config.toml
norm_place = "pre"
init_std_qkv = 0.0166
z_loss = 0.0001
MLP neurons of a small language model. Each row is named by its layer, matrix (down: output weights) and neuron, and shows model dimensions 384-575. Each number is 128 + 32 x the weight over its row's rms, rounded and kept within 0 to 255. Numbers have three digits each.
A block is one neuron, or neurons of one layer that tend to fire together. After each block is what it responds to, as a language model described it from the Wikipedia text at the highest values.

L4.down1277:133166155165141183179161123190171198143102152108209111104105155190124142147168139109110114126149148090138135125156160105182092076103112143103098121117186175116117152134057108107141116122150125088138147070111099164128145093104129125037091155170190115146091113096176068061139097133138096091130133149120080077139137140116174135151143101118163134119118145146119165129159099132104119111131111083168078098183112099142129135172127092119173190059096109122162099151174086134136130118127132173089138152053130124112165138122114125145186158138125058108132146133120204145140126097097099111
L4.down2302:088182071092107170107092087081131106102155058149115184083134127121126095171156155165165123158133108133047153122158094131132140085165133087150150093131099098071175125148137102107129157152086107117139130169121158138154105177112116105101136214139199140156135155155123087122090117080147125056074125151155123118143049107135175060128124179156115111191127144125092133099120109194182113139124097114107141122144078159122123130097161103091118131125094122083083096135140100163150132144175154157139177078089098130143165112096114138145140146125104102117108124177120110116124164146126163120
Preposition "on" after clauses. Mostly the preposition "on" (sometimes "of", "at", "in") right after a verb or clause in narrative text, as in "announced on 7 February", "acquitted on each count", "received on Saipan".

L5.down22:127134075141102124119152157160118131138091115086099092113141113150154146144101150188139121119111099092089172135102155108131129127113145115150117156148117136126124146133128161096140111149090115077160137107122114083109208174125113164137150178119111130150168067080144140099128113089088124094160104102128199142091153157134131110089131107157105134094126137159067116137124087138123164115195102138108152125138075172130116152123095107103162140120092138073063174222081139149094120109135104145141148049144131137136128063154113212141117120067096148117146145153134139099161253175095149108
L5.down406:126127093091096119075103116053159172151103123101124083123116163147143168157107122150197125142071159131110176069136116061151167186133127105098100091133105100125099115118100144068136074069137081169151101136100118159088162079169133146087156128124120098175108101119138171077162098134113118137114109142146043139033135142098157096119120167144171155172136115119154086126158136099131168127114157136143144127140150130089081096154126110165126123081190173127151129171139148112135125145133121169160090134159129110100065179124112157147075078127079172116191164128155150122167097153093143103
L5.down677:191142137141148151157177149144165113079131069158143121167139158143073166133112113122147089168121175119111154131143107074177112167154153038143130147110148131179145117097187186167117155148128167110130149112095197132166142147156138100157077109075126136120091152079083161095158158127093103187063184139080095133154119158081174160115139088068143141096195120108163165083155160125143101133135066151138131142147158121118118155135131056141141143107157140124160111107146167083067091139117062147096105078114128171143174172143069140130101074105165079090107072093158123143181209121138101101
L5.down687:122094137084148076106133158166160118140098077141174058151106130134123126149108144079146073096167082103114127114131141091141171102076120093084120107172139102098152083110149190148200135145133157144112113191133183132194115117098162121139128134067140157081140135165134130091079158103113119142150150142039137077101126113136150160133129094144161217134153109156133130163113137118088109171130070080097157152132110113128106132117130128088153149133135178115105169190108134132169199125149079082102158135122116140105184086105141123124121105090141089094115133173161134156113145077123165128
L5.down1331:141077146106212068136164114185065184133115076162156124123165115149167160181102136099194200106191113104123099182096164109109134141050134144150119143141090113167159097137202094204134117125135113126043032172104179143154057149148067146143103160155133130134142111119063140143201137135074097137129134208128075081147193175110097143098140149159151099196154134132091089113150161160106147174142124080086115127098095111054125128085105084166108082091124093119134174183141176142140122090078162085141157129119112122106061114101179095118156125141144144122138144122116159112118143044157147221
L5.down1430:101189110084125144137126147128089161118141112125121138092144091135163171162129152157131081133109174147124131111105174089062105130106124143153081100180109099160081066132094119163100079148089175166098149184107123105064115119117155162137165141170119119113164164150118110150109143076143143091072147152110153170163090124132188159081154071100077209173116088109169128089156133161141158144145104149123148106173084113084176158123061092059172134144119133156118121196093079153151165144070089161158090137078175124112104097100118122170191133132160154188117105113135113128155112129147128142
L5.down1934:109088136166054161185123127174109117116105070130170173167180120176137165135095047116138156193083059150092107109165142143132169128128155073074076140169157162178084134122138102113103091121120129129116135117093131127098135089106146078147112102135053158130132152114056121140153128176086126112108105167098112134104126163167125114122165068150075105126142147103157102140124157121104122128159106104119146130095168135182080178164151062109138109149070193152155162151082119092187117133102109074112153115128100097114091192101102039088147168167112142184164082105105191129160039149113087190
L5.down2032:161200119161124091148118121131187175147057097044126104133091152077182119054135094104119107082107130109144077089132117119129093156198137115107134176186150125161141135107103138127093183097104190165167084155142108104107117105186153130120103142141121146180092168138129159135157081119148080141162114099136058155118150092105159162120158117138123133131124063178179136121172096166146083145101170078158142116184116071122150081113087076128152111103115175166103109142172206082112159112106156119065071126138087077084105131096121115063113155137083119099092128136169107173161152143182157134
Date-introducing "on". Mostly "on" or "On" just before a specific date, as in "On 7 July 2016" or "waived on August 29", in sports and history bios; sometimes date tokens or other "on" uses.

L2.down33:155113117089158134129113121106114076181120123104162123161163122110128083147083124127139138063108100123143136130104129148124095170175164137157128122081113155138068132132066121136135142105131147139184104156172068137123185131150103184119149099119111122136144104149145122109109166104140139117152118224143080152109148133133179149108115148094090130133095155169186178104095145084141120169164103119127167143140130133135149138118110085095164148107107106173156133117152134075124080158087134167145159080107036112171071125103110168156164132134145115163100108126194124126207119112125045158
L2.down871:095106187121142180151142123175113121143146122092183124141128088191158170120157115130115129132158156114153132200105167119137101193173125192109084106120100128161090097158154155132048101125128114108136158223186101102089097122128185166071106113119183134078147124163128203047147124143190119149150208113168089125138108098089141088147148094115091100195131099160112136163138122154112163186076104112108069152127096085158090145134111109074198129150125126170100144155134103135127074148131127144084109115122148159178097201146131175138165136073100138094083095125101085128108224135135094077
L2.down1214:153056147155170093126180072132070147185126106141180136139176088097108174133099133091112134109048150121126122110185110161160156115153137095173157172112151064045126085135195092123143181191103116114123160136123089176156172092153119153145110132144136082164055103132146126142139118226058093162132164124106147127118165104110150125112166136160068099206085119120116142118110160064144135091069129098137087138132102110094159140093161052158172170082106193103109140138101119143137159146164133133116087092120160169154108151130110157128108049096189186128166081132116160123135169144138090143
L2.down2268:114052112105173162142114102157109115165132079123191142096161139119206138079107118125123148154145131080181118185147177126173121142143083188136103107104128147116091127137136101125108121108111148168135110163177066120094117143115091163138158118119117078154083129130131172147148122145143106126209093172115081137092183129130151135121149058127077107149116079071119165112077162094167103128117143113082102156135096122106112115157130098158132104145127149091118061146154131113101165191125141105103134158100107099122078191163113155182156106147192131153126144159105107095137118119157074110
Sentence-initial date phrases. End of an opening time phrase in biographical or historical prose, mostly the comma after it ("In December 2012,", "On 19 May 1994,"), or its last word ("In 1935", "later that year").

L2.down925:141124101117103116047171152153104148131135190173129117136121175148199153133132147153118072105131134141089070148147153132111159135096144120137092146140147135158110140180112136063134078060127138140111112080121104080179186075144082149158157118101149136092109141150113052113111088129132151139116120165145120120137116088136132114198149074133098114111105129151189188105119124120112108130155097137146134035080143128131148100146099105151184103114135100118114164113100102194088139133118108113088180136166138084116118145136103093159146073174109116176092102230107137092125130112126152144
L2.down1546:123171108080129142119104098146147121097106192151105138135145177075222153089173164169105109077115137120142118134147078170132142154067137140127097157164144158095096154129122099134134090091118137080137133180120085132149086140176086095146132111187119102112140096132138128143126098117107152139073095146137150128119100183092153138130139078098104107079123153124158116152206090145166094137147136155127146031094125121100123176160140145109156123105090126156133184160123155092088113164100158124103124097148150152144123128136136078120122119143141131094064087162136112134167115096109086101
L2.down1934:123122131128091175139129174187117132095137163150113086094086086123146148125130130099109090140141127153137169200129140103151116081059156161153171171153140136126077189144101113110114051130110159105096138097121136113103123163131159194128163128083106140113108142122131171116121126153138102131123138142133121149155076143137104146138137095103119123093114117125096123069161126166115170154092096057146137124127137158108161166101161109143095086100106139205113173095136139164077110137125126111105172207123124175107132135153145181170132096135165181097162043112146219117122091092140088143
L2.down2057:144096146103182152105131128158156140106139133156135130137107139098106138080159076122073146093169096136113070118195111067112151136087133094172102157087177129153170130129151129103119150104158097103094127143125152081039125121072115131121094063163146071187137148060110105147189143069137108117157115119131185123063098104126117144134125134136172131079152105128131163162115132129183061148192098123112097146111172142127123114153181146119132118190108147086183173156119112184133130168130149141066163040096123157140143141157114060077154176140096058135097133137091142136094075132082088128
Name-ending word pieces. Final or middle subword pieces that complete a proper name, mostly people's names in lists, tables and biographies, and some place names, such as Nor-bert, Shel-ton, Ba-iley.

L4.down2050:075107097117104147122127118151107094123118108131129085157157123118142086059129125121161140119107158112140167112113094065152148102139140105101110142136083116138148091095131159084120165130068135195129131176140076112085110145147107152142088151168183126166173117105111093168163112133125098127140112118124137126119165155104147194091147141071131061119106141145153194131140093146181123131116131193140116136184113082093142209086130069050104137124142064138146131116137110160125131116109159124078146067156148155172135148159142098129163101104126109115157124164100147149150137161067110149
L4.down2190:070163092143100167125154113144085095114091080107185099150136104119148158116111129163124116129135171124116094018107169077117108124132155116134198162125116116174157107118147119108144199145039179119066112119149173069098107146140105086110121116154124129162191101103127086123143099150172117147128132151071181181068128134136135126119177133134115103105113140174116140120089137146156073128125183114079062165141066121097154140147115104111162138137132109145126153149091113144133104113137198152119139073138146094093127145069098132089171127137101143167099132107072118138107190210104156098
Repeated name subject pieces. Inner and final word pieces of a known person's or entity's name starting a sentence as its subject, in biographies (Sl-ater, Lis-le, Mayn-ard).

L4.down795:091126132125081131075100136055157130129076138102202179120097126159174124136156160128146164149150146142155104137126147117133153123113177186103072139114140097130136146155147098127186140126129144115126168163073129176088159089136120132122082131086174088060108156105147076116118116131095140146096166082102084132131205125104153157137091130138150103087123080038140201145089152160123187060107106105095125182159098128130099080150098148060153132066116140160083118151135164073100116156114060175156131127127165161112147129113129137122169178124182117098137110159136103175186114110173140108
L4.down883:090129132143092101110087134087092152139117089084061151106137163159146128106166059149098163117068136147159096108120145113128100136101110153129092124120074061100131132129141154139111123091179091101124081067103104128127109121144144083127083114127108083090179100066167146108137158117139132038175126153118119092112130107085104142125113081161074118076121124148128177147075087119139176142092166188122135156160073112157115118099087104093113160086142105086118072182069129085128114139121100112092145097202094160087136129143103127077124090141135152185099189115182107159201140166170177141
Place-name completions. Tokens that finish or lead into a geographic location in addresses and descriptions, such as Street, district, in, Wuhan's comma, Beng(al), -shire.

L5.down35:063136132166085139099095110124124162102116074123124163117178185129117089169117160086165192138137138109166123118125091145113183093171116123079084099091162120115134085136128117094098175132118153108126093114129143116122050152142138150160084099116129126160126094129180166179184106110122100097108173140195072084129108065094133100111134169164099133177128211109118189136133153054150086160158140101149123094121145134169087162159070086141184109144099081156132097135164136152157089131127084174107128124116125112190116144077131135066105162111169114115156112122075151144158156126153165145
L5.down239:086116095118110136127128126163106116127137088083154139115197178157180110157103190075183182157162147113127101101120112176144174080149101117058153096136114130127122115142115114116154157128131114134121105057120146191119127136121130138148117086138136138125131079150178120146121092083116106071071093132159100093126125126127131100099171150166136130128119223139113152146089123033130097103138131131140112065147190164077103153137098079150143141147086131139156134116120142141148126129120105140113119127128104116195163129136143122105108121128161124164128103114081184122130012092139165138
L5.down394:078131084167096127130102139098126137104136099106106183083180158173141134126081126128182212135157128136161119122144119159117148089202111112089093086115109099098158073119138072107150179102128146124148057061154128137128092161141113136104122107099124150132111115133159115157157122125107125106134123121199066114110134052135122112161166144162105117155115163109077177128164117067137082096141142096143132097165150147116118157162086103144136123156124082131150095131148176124143086104124100138099161133085092099187152139141154112099104149104168101129150143111095160160163071126143133131
L5.down561:162130118083098113116142105114155221151119196158116129087145185087060132138127087090110170041150097137154119125097095116095146114127185059195147154150093107099131183101223102144078125148113140074163097199151098149146108092104127133098123189094097203124193071166129084122121164155103160141111120136135144111105132150116114178159102125133143139095148112110152124143153122120114126156118124123157143139120115110167150153070127136168130097158156080114146160160170172148144117110127150146168116131092131139106144041093142161098127106140100102117125132136114101151174242124128085146
L5.down750:117077139109164120107144136139160117161175135154121155082170138155024128140139094133139182071099100167132132142140101098094177110158114124115088127117105164076128086107113133099171127088133153129142154136140124142101187134122108148102132111121149110126177135107156087097140130129122073152128084087181103097112107144126123069111136092068081082140135103128092165117116121164106164148101106151146144130121087130108143117058115118132164128190147159166093121139086156127122120109184166177118144129133153146152177116088100123139110176116132123141128095139127099116156149082138080128
L5.down1070:070125132153084114143086128101126122105122138138132146115128113135135143166085148139175211108181145133174108108117126116108160092175104077094115128089128097103139112149154070102096188099155166111109077102116135161090143155149145152103066133121118146163133054133194137158206097115136124112157171152217096134125116080115116184128187145148123074143114188125103194129120098046177095136129118115146155085146131164146085141140068092127160152173121080163119105148128154151163101116151087154102136108128123119161139161149159099073111144111181110134164149132079170148150068142140122125
L5.down2010:152082143160094090152136143092145106172134149096097127055094134078126116158079152132138151158179121095164060132132102124095103155144110145141087164087124129126156138150114079121103172114120143112132158145098191164144153154122151119114081155132170181122173170139158115128165143099133157133138108126117119122168158117160141129082089162122166086121087156126098086177113182106179128095075144203137145123129120131096113150097105115146098119170104139163114146163182118137088064123148163187138169160075144134138108139135129186104146127131191137144159103133120123114155000129103134154
L5.down2222:099098094184138138135109108122154091142114102091086143067162090090141134097090132198109157130167149097144106181096100106111135169177144081123118110085113181059216091151137092104114181095097121160080138109091120133097092170149089188095073140109171115159165128115181167143124154171157082083144084082149113104167203106146158107065126118123128079080136098108137238094144138152144133081163137130128114089156134109131083141150134144090113127100111109128124102134156132122085050161116187102062119147143087135139099150129158098128186162157131152152168116143109186105161218144127120136
Mid-word pieces of names. Word-piece tokens inside rare proper names that are split into fragments, often a name repeated from earlier, such as Gon-at-as, Mayn-ard, Gr-is-chow.

L4.down330:103100138091131107099110095159153130131165109151121146141128141115122141133107135134133134108108122127159170095125127179176094156114140157114110126075150106172172079122138116153109092132098126136186092098165138093134153103149087154145133107131150092143154110125055200152151115120071110094129124173132083151079089081146122140134148132066141133149074121092168193176200086112091157160115108133123172087099138106192136174133090122129158133148130079119076107131126131132099101139119081160090079111062120121150115197182137103134103100219144160128101151124108142174140182132171088092
L4.down1101:161178172159106094181104141136131169092175101087163142158072168152090151117118142126136138167135151105147163081159109110143120185143138101097099162117087148178078088176131105147126174151093158090149119146164177143107174115087128076114138130153115131128100123135151167164111154129093132073116144120118161103160098062139149196107127100138096144059093065107088134053119074116124130122126091130116160133069143068234114092165170167149105171123105091153172119171069128120119137108150108137092089095140117110086124094118084144126097100113087162108057144135121145142153146123154151156
Sentence-opening discourse connectives. Words completing an introductory adverbial or connective at the start of a sentence, such as However, After, Even though, Ultimately, Due to, As of.

L2.down299:069192104117114125111076157102138123143094113121106080104143082145162126149090101123154105128142118133134169146209114076071158134099139134136092152150192074155155067118150117162051144162135093094105155159147068096109101146104142126066136190155112142121095140130152116127160158141140039112153162101150105170105113157118183096102116140171120158163090103142106147127113140131064102198169077073167072157177115122161125104111158147094145192145085175114060151121113099128135123149153152121138105148096127135137087117131127190102035094075171119124140115131187136172117180131149116159
L2.down503:083125115141151105161148080194152158154171067150141174141206137128076133153198196147153115111136092116142098118119085102177138137156111171178122138174076126142131118119152135170096179172116152098153143099100170123091183104089080129142143157142146184150142138092130126086184060114123127126111141134132109141146068100095103167144101161127188109129079150125113092151101129179079091130093185175104157175114168154127147073124130128133142024102116157128082145101077111081085099147132090123135166114120052130099164136075136111131087120103143154148145146066128108080135119147139071181
L2.down1143:150145156095098150135129098144156112215097122167141136149072098145072166146146149091153084132123117111158148124125157152110099170123164090161154186118103173160105197139141112172099107106069121147121142147107098141197164099188077133156067169057203141203089116104167182090065057135181124144135138080118119144119054140147135102163164145076138133119079117116126176117081093127151142145142168156119124189199174109163160134121101099127086135137051059113110161102121124076080130139127117130141183153077127141132135072124131166167175105122136130139205125203100107117132141131151167099
L2.down2214:122102162132085136166132107139124150126130137136136106099088091136075142152151127103144076114156127151072143093131095116132142096140183129116124104101093152091183168104147137117127119187176135062149125132121170127157182126134110104089095143113113165204104026111091098100121126172121099100137137108129133162173132127136171140087077187140106160159138127137121171129139244132094151104163155152060130115154096155164087053179176217197150093141127056128146135138131171150112119194113096077121126097093124105141120157147148176167202137105114155149134156095127116140143095125110229066
Date-preceding "on". The preposition "on" before a date ending a match or event clause in sports biographies (at Home Park on 29 October), plus scattered word fragments.

L5.down398:139107186101180066179113117136165082160084140143165098105145171156119153118128095089152139198090165150142112132106099105148182090149128165131109104146136107167108125147100098175115149131139139106141192221173108197124119104132102116154094152108138148050129130145137127150159132110134136130085138136131035106176090128199195200111149143122062121150122088056162121137161134145108144126193059116096151124138127133115135142132186114100120084121106150165067165160160114173158116149119136129114106196120166111204163146173136124158074195144160134118114075156130150150157149110103156105
L5.down661:106142125091125142112136108125150158155188129163164173172112032121181117102110071096166120126209117140151106134176117112094156150156089177068095132145148033122157188134124122132134153131144057112146122191130174141112152084084118107075197099186074140146122135213152142145102133167094138140122145157160077052143165137141112139136123170081125143149163062086108187114172100119143103077138150166089136123109128121127176109118111184125136105086159153188124171118133130112164132193061095167141149085111147086100113140121146127137173148165162127119128141061115120173198118161201099118
L5.down820:076118170124068099152126125147183137147126123141146124130144123129162135107163138134205141084191115059123153111132143150094143148087085175107156139108161175149098126155108070093135128122110155147092186160135144109164088151143150112115146092135182115142144068103176141122095163169093060159158131181175102093107143090110098135100170089105119126103128105111143151135122132099099141076161147145129125138147150035185129223148066119066110127150085118121141137122089111156184155167108149136094102135113146180137095101081131129181108139111138108089102131103045161117090131054086120125
L5.down1151:088094091076093093121062123140143189113091086127116120084154124148125080124093110129104141103119179105201109164096142099115074095145089104120132104137100142074141139123130148131159087081152116144099181073159103139092142134102101124158146119121153121101141125051089126128123105124125142095126112111151115104105131145057103173185163133094148084134179161093108169050039131149139200131126119160160177136156140104167117054152122103160202159066110122101138126127061124166104117178100170169117141105134112141094119142066093171118169062149095127151165118124052146115154092117118114081
L5.down1625:120082121126180154139084136164099158190163135129158095157168173085090116095111132182122165121154115124144137112110166109107177137127092151089099057173138192121122140125118041118113070124125112121155164120088126093104158133155108167122130085161132116151159162093166128135161132152086101153065100173137123176124101157094159114128127046080112113123102131110160103142102113099185230085186164126138144139137120173180166085084132168092083122127092140117104187126109093117128114139125155125145102130065098113142164100113109094160066168171090142144150134154160111109164067079163155178
L5.down1709:115147145120129101135095121144169119139173081175120092110087130198095100174136131132116125136099097122118148090105137097116135153127141190150109146092135139175146132078140155173099105142162128137188162175123162129168116139191143163029140158119118093136186167046135104154117158139090113150117074110114149096082131128148141069133154152176143161140058175088169123108195127156153122107129134126092147160136017066153166120098137099149098190106119112112107188146142134129150131120131125106115071152128121103063191088129137110146165131118167087128086104157130086162093098090137146144
L5.down1943:116108179139135140137189102159119127151141119129182158125139202073056112144162164123132130147114207121112139169105097152053140157158110085147130088175112149108101135139102132075155128113118115098068173111117151162148132096115129205108097171126134129182125093110165158122151122105084100124110121089109087133165141143094083153094109100112101120124097074085168122146101121132106132146071167071105118151136161164147099161159087138111128153133158131115117154173105120140103131131182172142138182140138115098085163162144099125123150139153118128093128053130121132157015170119105170122
L5.down1951:124052094194117133099184094090108097102142119120129144137133131103146180103118139132115161110123158161130140070112111056094151136146120158156137109099125168131093174112102090146117062111238149133142176109163046151159096135116088178146107088122140117120088167155086135140149096178153118093145123102131108116140083116135096183118116144121131163126139128179120111110163161111157178140172129107158117134176158091099109137135137147125154090114177120070070220123151152155135179136140157104108148121121164092096085126094104078088083148105099121144127123120097163140078086132142156141
Capital W word starts. Mostly the capital letter W beginning names, initials and acronyms (Warsaw, George W., WPA, WSOP), plus some prepositions like in or on after place names.

L2.down495:135118122105098155118161160105198154058079143096139142085104093145124131150107094180105135120117169122156105161169145127161157164102138183109172128171067066129156103155109169172130144157171186067161176055188177127123109120153071114128104119065136103155147109070160166089092131125140113066100123123110156174116161094086121111149130114159136152137204072125130169139100115070133166081149108145135118131146063126117125126153116068122093167175090099127116142126094180072152112149095093139066087120106122127073165126111100159139156113077125143159150137146097153159135161113079081176
L2.down608:182057114154130138188104127156154128071048139117150097126166129145130137103086129130098127150095092110086136101148122131143111088140144255115162098141163153120131191112161156119152120132109141114183154091160145179131126127158090149118098137145102129159123108084148138122054105134131123083141079087138139147125157106155163100161199148134119092062128111085112136196138208114091127091099124134127083127118078104152162150103104096124109110146124080068145150145141131105125144118133122102121086134127173158145136116088126159130124180080169141077132072186122153128120134141174130120
L2.down635:132145123127138114103127127115139068132127152165129128111091134105089125149111121130162157112138162101140155206193147072075067190124189160122095196154166149089131085102171116094110122133132101094123113091154143144140199091148116086159104123116131140172147139138139167121132125089107167097069194173108076111150135083043154154133081123145116088125165160186073145155106104134073166112125117113132112110153113065128187079116140160103086104144134084147095146206126111104097085120105101134154181145118135101199134182162097121127113175192143147085118194126088149157149164193086127156
L2.down1541:072113067145087171095122051132154132077130101108142117049133092116123115110203112080145162158062113167173129105150191131139080151101071160102163112124124131102151110124117124158134195059125124139094152083079069112108106130116081059130142087156162107126149106141084160044127113125181146154136183100065110108092096155084102145111157062181161123063133112167133158113042063122128084155149131152186109086140158154132118132112141135069160099117054125128122138171143131070131129111094104187117144109130133142154130128111049129088134154173050134130164136142102078164116148179147123121
Place-name prepositions. Prepositions "in" and "of" right before a geographic place name, as in "located in", "the town of", "born in".

L5.down28:102157129136116112087154201170134139124081149164094054113123126126102125132156170151149126151133105103135120142079076088091082134178050128113173084135084080115106194095102167162145061137159118124103037147167121155178151147120133187151185108160137148086143118136084139064095088161138124091095143178118103109138138161106139149171171110088098082191116149175153084151212188131181086048136127091083149165104097189154086158099134134106187203142100095082083134122170103147156191118137149150088144159113160122099193106140100157113176109114112153158117164184132110172113124113110074161
L5.down207:080179088112090131164147119122138148172081109143150154113216117127114116096110177122084134079134108144135121156154096199128098132152114147120088154066105117105107091124159194138188134122177123083116019101129103121095193125122206141100127152163157122087123125146116136134148138176100123104134130168134134085148163131108178100167139101163107136151101119121114119187124090086139123124144106119095170168088132151145145143093168128105119175147140143155097128127102057153156067198140108117146155107134165184133072132125165146134098117080142097105118106124139199111178167117117109125
L5.down504:146162096137131120115081085120160078101132144167120142125111103118097152095157111115154166103102158113118169146100116101122160165139142096112162144071073156109158146130153143100170154124160155133122135087107097154082146121094121150162122125132094122139100125120144116128096126144154099137108152129143160105127122119142134170121120127116086095148126142222114141159160103127154101101124085140120150129122143135153092122100120100102192125191138125139133153133134118131141147135095145160151144104067066094170156133148137091140073120132123138136121085132095157117142255188145100081
L5.down978:140116105163160144153133108119097164105184090127165133099084151134104152159107130119137145098066139079164164130086145132146120152139087085128074070165175109081114144131155138098116152109150139138111141150164169138173123103186086094126146159102104135091153154068149140160161156135088102091121066097124090095102114123150095140149162096126176128135123103100099088098047150116165105140141120128083062110123189139121127098102097159156136157159148158153162140080190186143154120129111139134043101167140183106144142114142102131127096133136128062093138152148103145169083044143140140146
L5.down1093:109182153127156120197112174125140138094152119152063171198136101113095172141100129109074162127082110166120090098141109179101110121181135150066091065109112122089099074167165098141140099079103114068137084157180123103131146133140129118090155072119125125172101120120116122096096152136099148088132145140124134094115132114151129141186124133113152198122122156100187127173183055148169133082078137147084140128089153124197149159154144114186150179116136152098145108075172106106135081119083101109147075079105106153093102093148162120153011087135136126125154159078075131161103186142125136110
L5.down1468:118137141080161152145079108159147120147168143115197121140104105086102163134098143106102120085141135098156170099139134185190103200122104139103056133087119123164119055156154141151123117170143137123166158124160061127126155129122124132112159126130146163079048194140089121085149168153087088140159119156116146114074078117144136125179164089114068161171156116081129149124109103121143142181156177188088091116102117106208126106158129140150151226179120118161127079102165135102156114112130088123112098106117120122103119203157144134173105128107096108102047150195108145123084105152084123101
L5.down1712:157121095148123134117144122087105096162127136053100130180124131101135141147098130135163150136104106136106077080138183087120160090177130146163148125118093160154137131229108161144152124176073140123123118174109117053193127076044107142162120135133109172178164136149107140151143109126182148181173117155168145151094068171084140168127123083135068133146105084132108081107143152121127156107157112138071173095166136137098110118190103112111131078114144143188128075186110117147126128054081122145184162103107104071162172104128137084137143128123108131162107109135130102135151134083121180119
L5.down1864:114148117130132088112065139173139102111167173154150120146107095099142137161141200139167125091130129087135189093147108140182116165150089133163142077086072118136098047115186120167124094120126191115109121038138087126110161134134120184115160092149096105086133126170121128135164121116051099121092140205145118132152088158156095152174206097155050143149136111079077129150112101139136164181152099081117153180107105109249116102140161098152123222126125071111164081168148157125161136170143105138118093111115153121072112115147137101150080117118138121133124161177099136090134123148105099152
Sentence-opening adverbial boundary. The end of a sentence-initial connective or introductory phrase, right before the main clause: the comma after an opening phrase, However, Nevertheless, Additionally, onwards.